MLP neurons of a small language model. Each row is named by its layer, matrix (down: output weights) and neuron, and shows model dimensions 256-383. Each number is 500 + 50 x the weight over its row's rms, rounded and kept within 0 to 999. Numbers have three digits each.
A block is one neuron, or neurons of one layer that tend to fire together. After each block is what it responds to, as a language model described it from the Wikipedia text at the highest values.

L3.down99:440449442447506517445537490644520437446425528467504500516498412439525433489416454494439574469561515475498461444533502458494463628560452463536463422538517563448434577474477482577467599594515509431415526528539568498545480472585432501516500460492598482493488540414513510548582505473455534516525479504439494493541509469453625477547591465430549503467496534483478481599591505541547527585452
L3.down586:482472430501518483441461343488531536486440474538539489562545454451380545568472488494517466464499448520517443475573504540462427463512550516528514421496499564497496536507537480563464536531467539522524588572433547484499463506477490498481462530535518561466467563455487483488561462430538467413414594536487428460459482573542454473494486440478548490559498483497503453435494421542514491471491
L3.down641:547514431525522522585495516452520511565508450465462551445541546487415518510535480506480391494466544441548491477453422477573479447510468432491500445539509581552500465533486527458509458407479545589522570495446555503557519436438521662432485487622485485543465502461631519481398471474573530570501491437498585414460529563458533517525466464494442534540612502527441513454412488484508457478512
L3.down688:400426450520507426588529496524437490493474426573539430516522480507430570508515561457448555464414523573471490550453516433525518516533466461524485412507480564577548562610513566487560490451603563592480513506467527425514517492488459452438510506505525513568566515504554481428514466516596449459569528457384532451461498472550487521561505431483477430476461524424467491431505567510556527544412
L3.down715:529564478652485499485530525445598504539567525541521466521402410581431601519479583438522471371482460448463442465518524483478482530513507563550535494547536609459531537459506456527434542566512519504471534605565452528441549411461502506441472492494563488519502542466529496500476550494488515405424484528576481463489456563473575514531547432507481500557427488525423516419494459513546516580497
L3.down783:508511481571454547450472448505459495560477495573539479609489448511507446494425532483374487545527522503549462585548467479445521559527597510397518423447533565545481545495509529510432599496505521586467478524548481537437522422518555442516520527535506463468523468571540450584576556532487492513491470492531507581514452579585444417464557509503420542480478542565528455514537450409493549609541
L3.down828:587441597475432530493678576463456523596512482526394504479562406514518521534482426390395550506519551439438465513501494454509546541480531559442494453437521514474594539565572438407495573616459558468552476569497499489516476527510506575487472461515574445446528467614549599551493478472486489495505492527543463554590464514533450593503465493432456541464438519560473454461549530516475436516415
L3.down1017:538521526523480496436533497562581579532548457426491584436506556559493512531519512601496376501528581481543445381511520471470459441364560454612518425490537509474497484484426421533388500428428473537517536594493548494548531351527454459474554538418544460446523549447596442453557513502537498588490625448489532500569476487511451501477507606523442510516498427560421447481515519550513490522553
L3.down1018:486457548588487418506447522519456551508438553532433528493611448493484452566357393536449419637527563486524464488530456509482491583482488522537483439536493567498495575499500586557543497480489477446449395432523419416507404522460471492583533516371493388429514560559435518488411561528481481457508525499528539478557520562536533523488449471489391575569441513390480505486560556466456533584470
L3.down1090:494489546481594483481549534527519456453478558592473508504537410621558449624421380509612552516528528517436600533531491511521503477480406529442619359562493547447567551470534479425504449487435374526532523449563435407482482454508457498575500513428575425500531479560535427442472556507570461429519410579565588480443537553559457525447501332537495423569519531372457531550514544460471460462441
L3.down1110:539471487499505514572476438433457538618532483447532493458503577512433511470571535488516441395445610501484422377472504546542504468468521490506506506588501579544548476486463527443496448444481470546577582521444566479591483455430498690500433499617469479496408495459559514532474505491570500616527513399479601459459499490397516516520455467484488511544593470604409496472423472572483503477524
L3.down1142:571515412517447537463515468403517537462523462512584579537449478600457549509510602533424510434489556493455585466505571473497537414472523550494497450398472523489451391533518604536511408435485546562481557469436486513498572500486519643452532544519523486466523371428522487530401481485554508500453466480478540480517484459449449458571418524477472445547584520657489578432482498510487439396511
L3.down1152:553491584531584429506449416486492503476518427479474483564433619467524624451583440439459461422485502410513566490523422526563525562520562546438482468471524534460452455389419546555549611483533429568529523489450554608469557461457541520492498579567493429537571523624464587545488553551496473539551531526476498542467483484468547465438446499485467499600478473510606399369550491539480618564531
L3.down1238:445485525517470533571451512471431474465520403454482435420469488472425562441554496511493620564521352502453544459457489479496522495447477587542483475504463504382446522467541598426563423531562417496512549559447533512441596548478482671481492533559516582525563434497494430491499493493466447490534532432567493509460500504542472522528535561492493561528588554503626586488362487609466512567513
L3.down1460:549416531449570577417492479574505432416387538630406522551536403474551553516560524494531571536538542507460540567520497539549521415542462552502501407449506482518507501500553522420506514484519610505360473507508536498551435397476559410436538514498514488545461525515501592471566547448420482494528506498518512475432616551421529471495478428465474483519476496407513450605424447482541467579469
L3.down1480:493576557549442475488526493442491481402519507412558504523507516575477500451466601508555467366509449486549415433514541455501546438430540542472508483478560530517486451503512511585518523447537410439571507580575524469480563506436492528563525558504508464509515451484545489543473560500508570625478527431590603565514511518417497523531458593553516504535496485486537436466450510579504509552563
Responds to: Tokens inside personal or team names that precede the next name part: the period after a middle initial (William J., John C.), commas in name lists, accented or foreign letters in names (Váczi, Văcărescu).

L4.down20:554532456453501412552477417451438486397481473556547546591455475454570529416504492513473568483461495549564472550613542436496545470589553557503493402509440547513551474573491486520382482538510515507553491463488525533465448541497582582490486533525522417520521553540478565517501523597441448488560492506443457498435458561513457558549583439505508498481464534561439534500534531484452537488472
Responds to: Subword pieces inside or at the end of uncommon proper names (people, places, clubs), often in tables or lists, such as Warrenp-oint, Osak-a, Hämäläin-en.

L5.down129:502511487530544476517522573445438501467585446630571487632542487547471480504616486532503527441520479468493425496569572452537506581525503526392429437448465564521552472559564401530456439586607462542545425467531459533522465465497504554377526448426382547637533436566513532466442420511521398482485543531546446475504527544530406522434491488561489477587406509530488490496386549480503469496441
L5.down1126:525526500557590462573509488438493456443527506519558435468372482541505489398509485502444538428467358561593397458478430552512525561510495526500433477502434501491463618466566543538479516450524475539551450572461496510521479413460506567495492479546467469575531529613476569490445458560518356477463570541517475508569515471456507531500440438522543473412458600608522439505575473459528579433464
L5.down1167:409495511502520582609542527585487456521486514543475435552468460570440476518548573481577426406432512479510426459566514516470487550522437558597446397490563451529501504469496523523455509363498434470458623532514519493524635578575480423532542531530449479507540532521470492490488435507444507461487444499498577426450552501508627454523446551527412519450493414487568541464528547528475490481458
L5.down1376:561462415528495479418464469557548475529505568480542548516505479500504490549507453479549497507503488472436478441487540509489564560448487609467422455483563483470502496536519544486532549379559520404493501582445514567519561533578417463538505571445508566509566366524521536481551421541489493535546521486399609547585511494509506557512495453492417539519518425501500491466534465480540590508520
Responds to: The token right after a word-initial capital letter in proper names and abbreviations, often after K: the ö in Köppen, the S in KSA, the period in George W. Bush.

L4.down831:476436562568538496444474586545511503638507599524541465409458462525451440416544547396530532525481498467478579431536568499545494459512450580564475384506456557545494580597490428503487532528509493475487536435455568525653575543609468417441470426482466444494432476535521495519501508460521590428524530471586513493543448525490518505551485524460491547569449450521560551504561451532474534517644
Responds to: Word-piece fragments in the middle of proper names, mostly surnames, plus periods after middle initials, often in lists or tables (Bö-ll, Hämä-l-äinen, George W.).

L3.down13:517472547430552554440528489521495479500527471546463535610443513433489479556489481554457647390579519497509496511538439501473460482548497570419497541546437526448534512497532544386526522472540550505493504525514502518486595520603490482467579484504524577532569570523542453491463498502510511470537487523547363466509544454442498482541516543460513390475548483537493541539485609468431558535520
L3.down115:589524592359480487506553391473572493545424573535455477519406451498503408478541506479502501527576480533552502516499496540457492567492461576404636530548514503463514529514493531520533447523509475563626457416487548392499509554469442463525442586591523443512523494535512540535462479484535421470592488423506468447429577425575428487570485455522428483566483517457428515549511515471378466403498
L3.down252:508431461589421490477585495535432476451550411494578450503513668465491480458530408436568520522526497390504506528517432437523480468530359445508547528382556515526475519468558560528492533514526515501515495485375438372571505571485502485466473459578583508485475498459553424534425468444552525519539584565496391538481599485483410461512520492485472502498524596535565489419418561503515525491496
L3.down323:469471479577495559507395518545552499522488543512407522504507449488453547498533487486507619447480519508476462503512473586502451475534470410458504537464489475477559505378563454539421536541519588508501432617453492437507507471631541528424544483525492492532427552493460509483431435438491416445478516485532330436489537500495506437365525547489546498502487381508509432520519509452529400449550
L3.down420:388513467517501526467442463570551486691460493532414469506575625492528530458480545448545479410500508408479504490440488569418481528497546492525494478516569443465456484517560562566513521488539562482429565479498505498420497434425494538494564460519486430439568408487548431535506506537472532504586482525479522518483465607556427423530503587501438551539542431554499444508547496569571481404484
L3.down840:482599513511492484453440516541517470481541406423485541550432485592466429538550483428513501538414464508517545555530482529540449444488499484567572550465488526507512583524485508438502478416576535528511507393451562499529380478521475481465428528485501496527536436597504584455594483478439494616445544564485478520460461480562498492574551493508430503414509501450562453401587571549558556576416
L3.down877:533521503493630554447483520558480483473520497553583584430543473510362382555518398506449565507459472444566463578433450493510528457435521554463515490477494485425468471554511556550498470598598487445453453505467503538517443511493378494465519541505520529472465464381436520470587537513445447486512524451473425408535599563480562499554512449443473539495491459470502522593475446453459381472489
L3.down886:443462439468545496504559556553472372520433533477396596441515468514500474540401565527454543502573574497458432508540552443478439534541418467522455493543477546579440519520481452471490675486557450500467555577542488483532424432578500496487556506498601480478449569496551589527571483506477507505559491513452419534530539534367526414456480460475468443551516518424479466533465487515568494475433
L3.down974:509487421480568519506479506587538520528459468518500580611408487495451553552539475542510557530476551401476500455436474531474475552528430509579548545459432503516476598525545486589511508455496445511457399548417628612453460536500551532447557446497499508524507610611604550448507528406399425483490516481531429522512531442442581484511525569502575516464501404500649531459432545498447456436443
L3.down996:525546512512475537605492414458470573467495502577447631525512535491515512396424567470547579559394479466529498440481495497464457481482447529397501320449472542550576541524511516472459504417509576569433505426492511490555536557501451510482598425568498424444399477443494474465527445553504556478571555469414499548447460545522504446448516677515451512621583429504445500499416432577524465539469
L3.down1069:572528423475494592397575513553546513400510512582413501509534499525475527505471484509454424454482564504478437614511470513566533480524482411480490559530545401547566481539502504490564515523537542427484553486489409522513497455476446496493549561641467495548424501534481493564500438461540525536531503529458387465537543548428453454488557597490528457562496464505512543490491504409478467509500
L3.down1083:477480490513476527577500481500551504617419400468458422430426520485434508453509445451497549503548414498436467430499554526511515522515477538479520469562515530526545476518536578483546476476536402508455483474491527478397472499513478605480460529579440440456486521541551496415533584484545497552549524540535518595479506463596589493532478449513494434437517594580454430589477442549508562496523
L3.down1183:475505608490502468470628545568457572449478532643427490517517631538468516442511442538550503528496532437516508494424523514520514448505490481361427418546525440507517562486532509569489535580530404501535494518460424430505569437493523504460519496489464473521537448518431515594454527453588536457491504507488552503468566441586441498534487501519540508536536521519512448521450503472467518469556
L3.down1243:529525571460470505419429484431534514520547520513402472424402453546577457515462392470470470516432509478507595535571465481589544542497483436510563425500500477438581510556549530379475423499475589486529531481497483554506432392494525434518489484522492471473574468584536475460566497516495483532519485570544569442507604523530503484580418466512524454423473568487470488532546583577461491502495
L3.down1289:466463496492455479400464515520550490423547527470535508544519463516392436614470529546535579551444476471445535413539484500538472349523482563443544472512410558481419528400498573564426430543517430424516485554459523539462464435407481571482526569396555501636431502393520511463581438414448523529393546433501456533534509528535516517527536552533417594436475417516534461502500502588537493526544
L3.down1304:495482577491466524411457446496449554510465612464475467507390505503503601525472492494535560493474486465569571534570448490535581448520497473418480470500476486531533486508523486552632478550577491482517502448474581537461495509538566602457519449535544420505532406398525443564506590564415437529596503458500469554516546543544587494640528462563518552566483517519622546428634528491476514501506
Responds to: Closing word-piece that completes a long, multi-token word, mostly foreign surnames in sports tables and lists (Hämäläin-en, Levchen-ko, Tkeshelashv-ili), also Latin or technical terms (kuatunens-is, thrombocytos-is).